Part of a small language model's weights.
Architecture: biases, tied embeddings.
MLP neurons of a small language model. Each row is named by its layer, matrix (up: input weights) and neuron, and shows model dimensions 64-191. Each number is 128 + 24 x the weight over its row's rms, rounded and kept within 0 to 255. Numbers have three digits each.
After each neuron's rows, "fires in" lists the words (lower case) most often at its 100 highest values on Wikipedia text that the model never trained on. A number after a token or word is its count.

L6.up376:113119122160129132097078131139123140108122107150152104118147091159137159173152148122107108145143156099115087132113083148105154121146109133155141181099122124133145123143109183155119138129131103180182155118142132162148150128142100108108135133098127099141139132117138128096124107129120123125138102143142121109116127140172146113118128115153142120092121111149065104115142175137129153132108
fires in: "his" 44, "the" 16, "label" 11, "whose" 6, "a" 5

L6.up448:134098099141104141098129174117138130137144212122151134090125140172132128117123142127106138121093110115143099144164173086119150092085137156108119126146145129102118114140157178145114138121142134114102160101145130142121154177131151088108109122110113135129156128133153105135125159119098108146125105084110139091113139094075106124135155097146169097120101139124169129146132118097076136104158
fires in: "such" 43, "career" 13, "same" 12, "known" 6, "early" 4

L5.up176:147126099120099125099114105145135103148161117136108116135094123138174144119173143122115147135149139097128124137178123130115179142141135124140095165119122120142144128085097136142129148116148096110125119113153129102111137161144119078142135137115125173142195123120087129165082152123103124167126088093122113141139154132115135086159138096153145143101158108082084170111152132144116096125151
fires in: "such" 20, "it" 12, "which" 10, "by" 9, "both" 8

L3.up168:176124103139078106132147139131146127152118120175113115116121136121152105130117122162132146152150162086151116137146155116138110155133110131078098136138131101096146122120145135138138129092166146112122108092106151085145111092131123106126132149107154109090104129135108130106126136123123146092096158146155164146139148192094090109152120134148131106168159173093133106149067125144138081168114
fires in: "for" 53, "from" 43

L2.up196:134149099144155168126117143139154151129128119167116081129087121114153132119151131096144148107108129149128124114140082146116138106103079154165147132145132098132091138143120156094146135094109115159129127166131124154064128161128123113109151115119107136148116093141102115122069167125108132120061125157124123138132111133122137134140142127133156088180126110133144112126114183129140130162109
fires in: "two" 21, "three" 14, "four" 10, "twelve" 8, "vol" 4

L2.up750:128136112101151124161134175092146134121135117108119112110094159110129166101157159142120123140094108134124101134117141146096134078143138132161119127117106156117098120120098195129121153127132148156140115116108136163112145102116144094152172138102127155143150082130153133104165138137110123128159210104124139070086118120167133135117121125131114167128139128107149128127132128116160150132126
fires in: "so" 15, "very" 13, "age" 13, "too" 9, "decision" 9

L2.up556:184095106134122096082136174110129168158135144138139088122132092143129139145130194150108129153112152110137145107107151095169147168155125106114096150125147127132093096142106105180137116138099153141134148132107115103102113111167149153128128110113135107124113128150120150120109130127100150145117146106132129126112131130132126160102137149151136093119135143103146096142180139155100072121166
fires in: "but" 54, "although" 10, "though" 8, "there" 4, "despite" 4

L4.up485:128151117141108104118127138135111140105111139134143152137128096126099146141129155127137141162138139165125141106133128136113112152116172072102130140170115138141135133176122127124177156125179125142144122153167109094100148141113089124152081137106106150117158173106152130134153109104078074099145100112094115114101123134128130089144112167167132106153132079101110101138111153114142150147120
fires in: "the" 49, "it" 11, "with" 4, "this" 4

L4.up498:185133113121129150129120105101140169136127149127142123141139150121145090089113140172152144099107166089099129093139119103095125139130115189117145067160140112091110140098164128118130160166138176180137129135149158123125147143101100139151146175114082149100097133111101144145163107114087114114131135127140148094108184158119092110120119109143138133102142150143116121111164107144133142117146
fires in: "was" 20, "a" 17, "began" 9, "is" 8, "started" 4, "died" 4

L4.up456:121144108098138129087106178140097142163123176137126140170147127115129139103123132153118110145138117109082132137135106129127112153130134145134145143122111160139076154159118159118166125149145166093128108119144110146160154148140130126107108123122102149108151147109145139076169171141135091129129113103150117114164077097121106126146097144185106083133149110154156113152138184142166158140163
fires in: "the" 16, "a" 14, "known" 13, "united" 8

L2.up67:103124116112107138120162191149093141117132121106160150130164091189164140113118087130175143116135136118110170110141120132092123089122137165152154110135116163152129149093101117147120144114120142139102167120150118123140064157152121102193109116137126144145094114135134110129135104139135168130108147099098140138122145121143123096148089136142083093126138115141101177090134149129124093135117
fires in: "its" 74, "new" 11, "longer" 6, "least" 4

L2.up574:158113116111114134152112136138096148098158155143128103123130125108126182146139158112114091165149104113149145109132159120135121155110118148142113138143152142150129131155147094128078145126132150112133082092160161118096165149122120134152157102155123132095111118084097126137123184195168079136087104123125094170122133133153107147075127114144099104103108102146113113149153129145123162140093
fires in: "have" 35, "had" 7, "causing" 5, "led" 5, "allowing" 4

L4.up0:106133092155150124128131120087104089125150136126096142193126159129102167150111153116125132108095127122150121081121095097137154146126127152074082174147159132156134114142084106100170115109144104138119110125161118144099144133156076131167127140126102147103096095144118109138136141171116106129155132144114103122168144117143108095147138117159135122118107156139116167113109146169127185143161
fires in: "as" 18, "into" 16, "through" 9, "make" 8, "under" 7, "form" 6

L2.up199:126163120113136117140122131140149109144110105132142104117105104152139164121160155146137142101183124132159120127160150095134126124079153139155140128142137156124132140097085153113111129127139112121176140190121089108105124141085112197120121133103145165183121114123129131090111141129154138129125100125136142127131187156108105138135123064120144107171138124137134096138148144091092147148116
fires in: "states" 22, "s" 16, "period" 11, "world" 8, "countries" 5, "vii" 4

L13.up88:152123124172140125149115124145143100141143154172154134145143182156150129129137153121159181156130120128139146173132114132117140110136128075137141126093153101103144139098112146119129161106145118140082077145136130141150106146146092091142178157142131125102128119138139094100107118088110087098097128134129164132132096106172147100164128091189102111107133135101110177156126088138119074135070
fires in: "since" 18, "of" 12, "from" 11, "between" 6, "were" 5

L2.up197:119120108125118148163131155142145112165173143134121093147123136111113101153134136150142129156105132141125104152160146132110155128110197102116123071109111151101164104115137133124141150091114128128144154163072103134128148131121166118151141142157084131072112153135133145135135147153088157090141150122147171113128151173114142131146095143175132089096107125151147138133119110099117102118096
fires in: "that" 61, "this" 19, "described" 4

L2.up543:118124132104137104154162116158169129129145134137155115088116159140135080085155152099122154126151105166095098154124094095143089095173140115160139141118152125154117163112094112137147169139137114119148151140118119098113144095136108117137063135152159118111130133134146152155141150139121137096082163109098133113148137124123135154115114125154102113101139120109137124125139114127141089139158
fires in: "place" 23, "ft" 13, "station" 10, "song" 9, "party" 9, "formats" 6

L10.up753:096145142135106138138136150143143090191135171128099133102117140133113119132126182129147117133144133121155126118150142122111099101167186132113133152140190141148129109110126109102142127137119120147120176137149118130134163124130136128140137117113143088151100085155179106169102147116091074143121141103144114127094108151145127100122142163143151122102151143165101150130122128133178155107106
fires in: "the" 34, "and" 28, "of" 17, "to" 8

L13.up199:142157178114136109194078114095126129110125142167133124070119160157112139148146152132133087119176118134125148125137153116136110132114135082126112140142086116135097111130137150122150122092140127085095165113133149128156125117119119137081121143102172137125115120116135123084114115113191091112159134138099119088104096137114135126124102134164142136136164137141175137095134091157128163123131
fires in: "his" 20, "s" 12, "their" 9, "its" 7, "and" 7, "whose" 6

L2.up296:131129101108119105073147142142137107073100169108147119179161113113166132100140098131072144094138128139178148096155146118124109121135107177141138123104131145141140132135167142119132154096135091106096145116097091130099093110130117179150097141116143131113135138121085160120117134134157121142121128089135135095149092148121109183141144184127128116101131140126164147115139122129104117134113
fires in: "while" 22, "when" 22, "during" 8, "after" 7, "following" 6

L2.up255:102103116107126124076160135087114097139125163095113155088096096121112078114133155126142146185120127137138196145134145179095124126131164135164136110127139170138144136120122099118116134140138145129130128116100077114157132101141147121146175133140076132106140114118122114119108117146078170117106127160153120116086168145142116136168134139159154091112118155092131129096127126104155144135154
fires in: "named" 20, "called" 16, "what" 14, "described" 10, "considered" 7, "known" 7

L5.up144:102097108153150142120109157124157168090142122187133140182142143095142138133156129111177113112124128094100127117177133141124097146141113125144097150115139105115128115087136151073144144156141118131146101120111071167084103122090073149132156157116108137126148136107129136122080131097130129109089125154118165137148148154124155156153118140140141156137121104103112121123175148121108130144100
fires in: "in" 28, "on" 20, "until" 8, "released" 7

L13.up452:120119141108126134121153140115143178147152140123088114125136143157124146092152134136163082122101130108139139096126127143067098111146119072109147116120143116127129136161100121054119192151128120147129095142150093172152149114123146119127146162175138139113101106116133109151146132122144105162151140162177159135128118111156143120122130147126146140160120159120094141096117103110137110127110
fires in: "his" 23, "s" 13, "her" 11, "no" 8, "their" 5, "whose" 5

L3.up548:114106068087118157147104126117133126135119117115133103152155094121150091108179146133158136167111149112167122123177143165142148122114107141136116100155085130151127185120101128142169118078103128119109106146152131147141104102133082090132150135114104143134175114168063135150114132123109107102104145164098124102146142107168163099139150114147143145122136145126116134138144156141142117125085
fires in: "both" 27, "several" 24, "many" 16, "three" 9, "various" 8, "two" 5

L12.up539:101106125144162153172143129083143153132117206137128174124070146191124142125159159118130147123141127133142129103130082164103115141127120120138135132132116117118129151136119106103105159126100085145109095077131119092175142158138160131171116130137127134142089110115091126150089140071151161116118160132133113086116122122116081107141128139141124113110124124110124177138103110158122160134139
fires in: "as" 71, "too" 7, "a" 6

L13.up166:131143121136143139114141110111167090108166123138120151100123085112137118149158123114121102124142102126118144169145112143105146160129141125161114173145132161135109103158135114120103124150104095138125149150165123164137128125127095119124132149107126109120110119099087161121123158098123116143135133090099146121105139125145145113157094124072162111132142086135102123086144141115132131098151
fires in: "s" 42, "a" 16, "the" 8

L13.up424:134123171087141164137086101100153084145137157107145124092081128139098127133108107140128127121136151087141063118114136166124117150138157128134128131108127115136143136127107131159136156103083158125153117115172090134128110076118087109086113146086142118140118137154080162101132153124130111136147129149117115122172132110142122114120106163147146151146170108125102094139128102187090149122127
fires in: "his" 32, "its" 14, "the" 10, "a" 9, "s" 6, "their" 5

L13.up551:136115095190149150140090111127143105110095124101130153159149113162114108161151106107121070104117137109126156131143117121169124126144120104143133133139136134124176119107192110137099160126137119134129152130178090138093121124130069116098068101137137147129112092125151116105154114073134122103096123135113106165165139117099170121139120146150137152127154081164108133099152169139140140119168
fires in: "the" 28, "as" 14, "was" 11, "a" 10, "appointed" 8, "became" 6

L3.up606:152165092155116138174157135105132134152150105125078135156126148123158149126103133135129142125161142154092139098132169143095130070119098161173105091123098110133157128115159145144093161128136122097133125151132159130139140138139103160098153112108165113132132122099115168150148132126157132100109162069102100097125102122095121084066168140153108161144127113095136137126184114105098119102156
fires in: "place" 14, "london" 11, "la" 8, "le" 7, "france" 7, "league" 6

L6.up625:111139098094119115129138113124103164118143164132090127131182112121142118104120135183136152140153111141140132149138155150119150120143163160115133162116092140165146126147118138119111160127173118147097080170150135138157160170108084088126087102118152133106108110140158115102168101098097090130122141101118108138157094162116069089132114112155144064117131125120129118115086120121124149119088
fires in: "the" 59, "of" 10, "his" 7

L3.up369:140144121141124129162139120145139109135144156084141105133130172136156097106120174125138125141164156116148121139140145093147113114108096142112131119112076140180120154141118189119109127113127110132170125173121149132123145094105131167160075150073149128140146132149122149122134172133174082146136140084141143125120104166130096131136134150155110145064111142148140120086126117114129161114093
fires in: "de" 34, "of" 23, "la" 4

L4.up83:165123138110114139137136135091154137131149105141134143132104102124117120117089148141068126119134174130129185119158131146137134168123182143100089178157089106173127116129142125148154144128164123118165150125110110092086176151133090128157135147114134157131144153110110133145156149125153112178150096131098125136133153104132134108136122164155145132086124112087090123101140133130115110099167
fires in: "time" 14, "where" 13, "by" 12, "which" 4, "when" 4, "along" 4

L4.up633:132121126149122156130123126116132088096143131139132128102113148120156096150146144119115107149110075083141124114149108152150145126110130089148097153153106163115126102143082129163108134099137122122123127157136146142172126138111172059109109157143112116140144136126141154089159139145131130158073133129181130113108125117083096103091113125154138086147126108105147119147123125109124112139080
fires in: "about" 18, "the" 16, "to" 15, "that" 6, "started" 5

L10.up66:158136134112132120124145142101112080109167116133105128118145140178112117093144137118074145124119133112192137129134152115123130147133138125122147158120113114145128071121130135077154113120112159126134131144091108159108111102151119116156139145177092140120136116142171139110139150154144131109165138091134075115099101109136151104138147114130136112119179097121126175129121138139093097094154
fires in: "and" 41, "such" 17

L3.up496:158138082125106129137136141154148120130135141132119099112168109114126147094165161104088145158179117141083155136159135122149126125112108114146122127099159163171158111123140110138124141117124164152109112131155123120087134089144150127126130103086135154104110114119127078162156122111200127135110075114155081137110128108139107114130136138134096097126179122149127125158092159155135085133175
fires in: "with" 67, "had" 15, "has" 6, "have" 4

L6.up573:108110091084129138133112146129147125138128095176130136109102109162136117114149175102125130141109147074104096124115136150112143139089152186161109115134088116123126152139145127164131062132118153121096091131105171127152149157163074095150127138153098140122154118154157139121113092132123097131152104101149135122136109108117110120124100119154141172128157118092089157124107189177130149113130
fires in: "several" 20, "some" 12, "three" 12, "many" 11, "two" 11

L3.up341:122098134115144154143130125149121145089116072150093139101141156156146142128152105130177118145116128133181129126125134122135121127126137110146112105171182112106111109088145140125109130091126132122116138201095155129115146114111084133144164122067160155113135111132114145134149140114152075123142103156105151152091119099069144108123126124128113123138144137112138161108140176137110148120127
fires in: "after" 20, "during" 19, "before" 13, "when" 8, "until" 8

L10.up699:151088118143095173104103124106111120141122123152148089125122098130121158125166157069135162131090134085113113123088147139127118138138094143112181161101146184098103118129070115162143121141103182162113122144137132141094175120139104149152169136110158107158101099135163086158109105074142147107129102137141136108134122130148095103105142113161120085132177131126123136108104123139117090119103
fires in: "has" 27, "had" 23, "he" 7, "s" 7, "have" 6

L4.up637:066126146094157125126125122116159154120153121158086149094116099138077151099142092153135081127135093129140129136133115089098107129093119141126150128140203138117153137167104100117132153138127127125121084149149076125122133095168109122137141176096138090082115136075161141115131134132156176133130141158111141139122111158102134117101098106157113164075128150148132166111100118122143165133139
fires in: "s" 52, "south" 4

L10.up590:088097121147106127164151134119128114127132136133110130096125121143083087109156159120134138104110174160129134111150164161067146157194134063118083126114172141149161101094134130161129118158118111144090153112084120109125149143118136113157133172132105182134157127143147118147126126107148103139188134146154089152157134109166150084103103119158165143089135144136092140126098139141106144104156
fires in: "which" 26, "when" 16, "and" 15, "then" 7, "where" 7, "that" 6

L2.up651:105089142129143135117138124087093080130157097158123154168105108131149139107153128119138122093107134109117106154149131133081108107098152155152118104070111096147143122103164146133110084105105148146147182095142102127118135113150120133125163161085125158172119094141105088144142138145111133131107135178134169131136106148142127137173083144131140140168098141132090118106184104083170071114122
fires in: "daughter" 17, "son" 15, "father" 15, "wife" 8, "mother" 8, "death" 8

L5.up64:125114118128127123134162134116092090171096091134139135128132135112119182089119165091121135124141132111138120121158185137166108133178155109162153146131110149157172107087140111103122136148148127113140145106112095159097118105151139111143131136123117152159171119129118078086123131131144094145158172144137149124158166098140119150126118170130115126113114183092082157127088147129150118142101
fires in: "for" 26, "where" 15, "following" 9, "end" 8, "next" 4

L4.up677:125127125144140118125153127131150132139085136106156140092131119128135137099160167120091158157089163123128159097134112112165134172075141118124113142133114136132143139131122121176110104144121101112133125122143121114094127112118106110136141155154154140148147115118182152164151154132108120155135124131140121128115132125102131072145103162141158115156151089109141116105146121055084125084105
fires in: "this" 40, "which" 33, "it" 8

L12.up713:122125141106118115091109179134132114131152126097122132124133114145130094170147100145098138092143118164125136138062105179092128093101136148131140112164123077178139155120138139133100123160132123134122146139165111081148128137152087105129119133156152076146126149086138123154141162095111110110097095147160129121125134116107127146107105138122114143118117132129143109124152097156132152063148
fires in: "the" 43, "football" 9

L6.up759:113124112100114140075115168134151123152100111080143150111125157159106167126085146118156135160146137137107155117142131098152153137109124096133144132182134118105134126130107128139138158171142066156119158106147117095151152148174136158086094110172169141084146137139148081133129157113113144128138124111138134101128137130093117098129099156130145134120165077112109110104089093074112134106120
fires in: "it" 65, "this" 11

L5.up359:165098143116153115156133127105129126150154111141110119113094141159160122115171121135099128113064130100138175089128126100107120111136141124159123101100099109094138122134137104120136141147138137105112148184135141143129095137088170091101126095150132150110151115166141119123142131084156092128157150138112116132071129094122119119136127118153140148117171105156133207085132121114093118138140
fires in: "and" 46, "career" 4, "statistics" 4

L2.up250:109115115115105137114146118133132127140124094140112136114110075082162122112134127068129135090101160103148095163146124157157128159174094101111138095090079128126146145113093150110157126118157099093114175112135138153139116138153127148133138151130141133131130130105131107181121131150115156111115167159142093175169109133135150132108142146177108154119170147077133138132097134101142099115108
fires in: "for" 63, "gradient" 10

L9.up96:116149131123163093134137109109142158156097174112117154131119166164170127126118140150132105117154133089144099113154132110083197101132135137123141179103112141107075075123076118181120137136124134108080085119141119139123120125117145152114136170121097157184094102081112115133130105081097090096107119128128142151138088121121117099127111160117114116099108133134151149140122179187110160127152
fires in: "a" 33, "appointed" 12, "became" 6, "become" 4

L5.up692:112163132108120121173112118157131094109148173123083124122153149160153162126126117116092092130138102111158110075129110151121128122161118108158173121152116109169108112096102124117132097145101145122096139115113105141162157147128087154123126133111131131123123132147083157128160114095083118137138166134113111120165076134110162125126114068115158131179157135111093089099119174123111138099152
fires in: "a" 23, "engineering" 12, "microbiologist" 8, "legislature" 6, "appointed" 4, "bacteriologist" 4

L9.up491:155127102161103129101149162153152135136159099131090114128141128083125119128122160133130152113129119123112099138136120145118086126145153117085142126137168125102124080149133105126086151121088123156113158158141141095173124192119125095138133120137141151127178149118201144126079156094116110162151154088116084110112052111132133125179149137120123078096151142127109146137124139129110143127159
fires in: "that" 34, "to" 24, "which" 13, "he" 9, "who" 4

L13.up384:188097128123117139161138121108153100124141132152129100108084103107120130124156150054111108120120071137132114138156161153164101166133105138143173111137164165101112094136122121159134133103152145135109102127170106083148132165158156155155159065104134122114103119163151104137111124118104101115135141115122095121122155097134136086092132110127114147109121126107121118154150128141096147094149
fires in: "had" 24, "to" 12, "has" 10, "have" 7

L5.up297:092139141135102147109140125131135139151102076113119109113130140126139171139152153137168117147108154121184153087104125109147138127126107156114122115063118109100139092140118159192130154127075086096130136158139104110108142086159114152162138142089129135132151106083087093124112160126147104180195136118156129103117134176096158103101139156121148134119127135117146144118160130151128127154142
fires in: "this" 16, "there" 15, "votes" 12, "as" 6, "all" 4, "turnout" 4

L3.up254:136151149112095132104161102148146103124110125110118167144121136165109184099133159150112173137101111111100122123125128124176087169114120155152087127118099154114147144122102111163105138147102095132136149149125125131108123091150140136130133166154125141102129113120193148118087135138114117130120141133137107124142161105139118107122092141166156141120152072162111137114140143162107132087122
fires in: "him" 38, "them" 20, "it" 17, "himself" 11, "themselves" 4

L3.up95:114101115144155160110131088133154127105131140148131138108136156149143145122112147114087128148119135074119114134119139160150133114120106132103084190163151114113153132170133140095137143098113140167111094150142104142135129076107089117173108111091141134145075125129155131153157115115100146100169156119115108129103087124173132135106092148108158074088113128138110134107135143116133158087115
fires in: "the" 75, "s" 10, "his" 5, "of" 5

L4.up238:121110104142090139119142143128140083165139094135149106149096072175132120140149137134112098144064133112126125097123169139125174142092122154178092127147130128125138143131108113135150142069089102169123097133120154122083155145138103144140156126146092154149141109141083097159113125109094095134149105136114148157196103121165117095142119122141157144114148124150116097142130142138110143138146
fires in: "three" 14, "these" 9, "all" 9, "both" 8, "four" 8, "many" 8

L5.up67:108122102117124139077114112105161167112138093155127111125129111147126129108107151118170124156129142159095098154122149134142131135124118111114148173134129117155130109157092105141135176120128073167118099181187105114173177175140091111117125147111088132152174096077138107161135139119093113086148102135098150111174128127156128116153130121165120092082148097156135107110152180108119144128128
fires in: "the" 41, "some" 9, "this" 5, "many" 4, "a" 4

L3.up386:137150124085125105133155106119165104130146135129136075139135129143081135128158123090134131114170156119117084134170134121164126104128142102120122160140125144091142143128123114139150131166116132118132132129136133122150111093130132145106115115106157139113065097163117119147187170137170160144130135127115141136133144127109155128149082106124138140130150122128108113090099131124140146133056
fires in: "states" 32, "national" 20, "s" 17, "world" 14, "american" 7

L5.up408:146104162102126132131133155142127137127134134125066114115148180115096147094132134085142138108140083099115071141126153115124117110139142126094157096114110114112153095121147169120095147111109129103122140145133106123162130147134105133113157135131175148141144099115109127101127104170095113115131139152115133155141121121120140172161136059137144152092171175092123125144121128124130136128148
fires in: "to" 90

L3.up250:126135099066129150153140132135140131166104122147116127113103143128100118127161103077137111084130192147112127104126129145155085130114142112119116111123158148117170118145096167148128182100113123141131137138115117174088169087157141138167151163091130198138178135113136090133138126145099142098150157118180093152123127142139133088136107141158132092126138123073116126127133105141113108103144
fires in: "as" 67, "from" 11, "there" 4, "returned" 4

L3.up699:177118112139122095094092122087094140161140126106140132133180150186159115132157116099147157125130151112111132148121117106077100095083140129146116107127152139149169118133158159129097117128159169127105183129095138135143183125171114087139138126114103133122159139153087124167140128121092116169154122121154144132145142117163108113142125140175106169124126101097099107129117149140155110155145
fires in: "son" 15, "against" 14, "death" 13, "daughter" 8, "scored" 7, "father" 6

L2.up487:134100082085168151160151160140114147144096090143123068121128103121105127137140111142150106170148140130120100120109132111186139116106095120152107110138137126112095157130097103152148139114098109188132142144123116109122102170144118075086134119146123164128124129121134126208143125133096124122140169174115123140146106096144150087114103106149115101136144146096116127164108153118153131157137
fires in: "several" 29, "many" 15, "some" 9, "various" 8

L6.up8:100119109152142096146103126156112111136160113141141129143115121181082112145122106165106123133160090095127131107148118163158113148120162096167147158141091143129137127098057144135125149186122140148123143146164096170133118130115080137170095163122134151162165121064105089131101135104182089141130098144171122114124126145156090147124144137164078160104131083155137119110159112108158158101140
fires in: "the" 92, "its" 4

L3.up721:115097131128127137092144135153110136109127137110116119110119131115108100118135199114116113167123109080129141162164122147128150148116156124100106131120092162101127126121111106162144127120110088126189175131099064071140165133115114154154165115118152161114143159136165132159097131161098132125154111117139107119152148154115150072108115109143162113149135117092128084160134135085150132100139
fires in: "which" 30, "there" 29, "this" 16, "it" 12, "what" 8

L2.up366:174130115093095145151151152109119146167097129157081129098120131114157141137141135116084120127094123147133133139092190114112158126125154107106107095095132141130150106183083147135152131107114149123131116200137156120137159147138148128120139170141116162107168146140159129133170134186109151121147137145134158128123120171123126100157125113150150079128105094094166089130129088099123136100127
fires in: "such" 43, "reported" 11, "known" 11, "according" 7

L3.up202:152172158169091154076127150136168138149162122108126129085133095164156139072103173127104093102181143123152120118120147102153127115102134110106137098127122112115159135125125178138138114172126124166107137133139154097137142099116117124123115143113152128161145117067102104112118165153115119131142108126148125101188115121125083145130129164130131158093161148120137120113145131135087123135124
fires in: "de" 30, "series" 18, "selo" 9, "la" 4, "du" 4

L3.up392:078111169131123148075135127169150171093127107104132112064102157100142109142117130106141121110132112141129098119138110103149144162126163136102106127156126164124121101107133144124128120099093141163146141165129089130108133124097115150132184130125151132136169152112119104131138128103116120103130119094162130158111142114122094077118093146117130140167130138142126096132163180112155138129141
fires in: "it" 86, "they" 4

L10.up571:115151140078179091167118126109157084104088123156161127111183117121137141110124130112103075108170125139131163130132146129136149138154121123148110137151152145110156146134110148117131116126088133109131122139154104084180121135141097131091139103143144100080132088124146126155156138110123100140086134113126162124107100103095173120121107141111132153070162116164122117134124096138154140124104
fires in: "s" 29, "national" 25, "the" 12, "federal" 4

L6.up296:151127155117087145088115112148116127160149140125139158133102134149125103110145131162097159130122128120147193130135148144121129168166158174158127140106130139121118136149155158114099147121091136131056078136121105144177128143130125124108113167132136144112093149083120105106106143099128109083150110112092137109125104158126093131156132142130112141108121081139134103152113143130126145127101
fires in: "after" 24, "died" 17, "began" 12, "but" 10, "went" 9, "while" 7

L4.up270:154133072131149154129131118085115086147148136165142134141133121145152149117105155139100117118134133081126164140126131097156115131163124135110153152137122170155098158149098143119097132140126110089130080157162139079076186097153129150117094140108145136110105127105128119115156116127137079095089128143143128118145161138118166107157131124130083147139085134110139097152149138148119170144142
fires in: "with" 27, "having" 5, "jameson" 5, "have" 5, "had" 5, "for" 4

L2.up403:147127107109104132134106111110175143102098148126053096121114069111128135118101106122153134164151129097156127132141133118080154109129148142127170177135073133129138148130145146172170171146118162129142107149112156113119144129141102148119154173158118128088102097100147123177126139134152103120135109132141122115114120169132129126170160151149092094151140129141118147118132126145119134132149
fires in: "a" 93

L9.up339:163133102101175170127180121070119079133176109110136132115099140127115119151153128115101111143138087141136138120147107131129111153159124152131089138195183120130154097133132152129134111108082112153139160122114131134151130165075168125123158176103121120156133095148139115154128163109150111120082159143146147107146142126136144112075113150106164117140133113113125138108124108144103110108147
fires in: "and" 54, "that" 8, "about" 5, "called" 5, "of" 4, "same" 4

L4.up701:124135094105124117139109136115160130133146113134158134134119100124138104075116107158109118140162122157158170109141101147116144122114167124118147123110183133172110130158161122107101158155141155163131117142144091116105137135133129119133094168106136139109121130112138158138105104119175135128146079119128118115111112148168133157119127147160094115122137103140210111139137128116151121115152
fires in: "while" 23, "which" 20, "the" 12, "when" 11, "who" 9

L5.up645:102110116133136115081151156125111123160131068159130117123135123163089132131127138118140120179149117109138183118134186091118123142182127150115136118069159161125127144114136122128090101121163145122100127073158169157123088134151144137174143132113129113116140163102132110114155142136072138150116139123135101144167116147150112091146133140116115119122182173075135141124071149138133146158141
fires in: "where" 41, "what" 5, "there" 5, "global" 4

L10.up244:120146122136131120120109152115131133146129101115142152145109134130161092113097103140115119112122150116113130115142110134115130166118165139108168135145121115159136117133167135183148160107130122158121079162121105131121150142121158130139151156145110111186112115115103090133152137097153069144122090119150168090123094103153135129134133151116169101118139144075161151115121122174154143134122
fires in: "the" 16, "which" 14, "some" 12, "each" 9, "both" 6

L4.up630:149099113086153129092090120129185119103144117127107106082154133114126139135115123131123075144119118130113133096126120132092119106086143164142121149103123079127121147122157128146145136136106132148146150127146080099200177134139097102133171143115131140106153127075128132136126147081105080125150086154126120144145109121143156109159096123160160134107167156138111134088188132086145136152113
fires in: "a" 41, "s" 32, "the" 5, "one" 5

L10.up82:103159137091117097077108162136132123172096125160131097128179136146108143135105107125140112130132076148097129113102099123095114135126172159078134156093101110149151125147152131143140152124133144133127106126154104143177154172131103133124135133134146073161114135071180116138114118114138121107122128110109150133107099124125141137114152155138153101125150121113155124122134127140149157117109
fires in: "the" 100

L5.up275:136122083139153140118150149068141100138103122189145131078109160141123098087119168173117157110131133076170127158112126078125089142120160144144138088117120164120124132113157099163105134140103105135110126138124171125121133112105122108149114155144107165125116126121167111131164095113148152119139137167147133146136162127136105087149097122170159128110134161121149133139114143147125159150122
fires in: "where" 26, "that" 15, "what" 7, "for" 6

L3.up654:146124109103092127132112155120128122157158164078130121116117121141156128147109106161149138183155105131123115125111145132121141089178162129114163145105075155119108133117121117105115094130110122151131171136157148097119155150156105154161122165123108141115105158138096111180167081128173115106121145100120131089152123127105107160088081096140113121155093129165096125097158137135156180081108
fires in: "its" 29, "a" 23

L2.up729:132118144122122151051138153152144134163093137112131113118080141135121138150133152112158133138143132137121105133165130113123161123127162108120104138139120159113132115114107096150163107119103081092101158141117110102086154158052126153210164151137203153139164109110166101128131173113139150072131128111143124121124134144104135125099103118136116110115146113115080111140154161102135125124111
fires in: "it" 84, "there" 9

L2.up646:105092123098152145122145128152124118075135137122118056099126152174148156139120127081130159128109159133119134109133130131140132132114160090162158105163159097126114073133163105138085102077120130119066149169133137130143141131104095148118165172105159125103113137129138097149108145132161086146150116137129110146135130129115118137104137173127093123151121130112101128125134169139132141107138
fires in: "after" 75, "before" 20, "afterwards" 4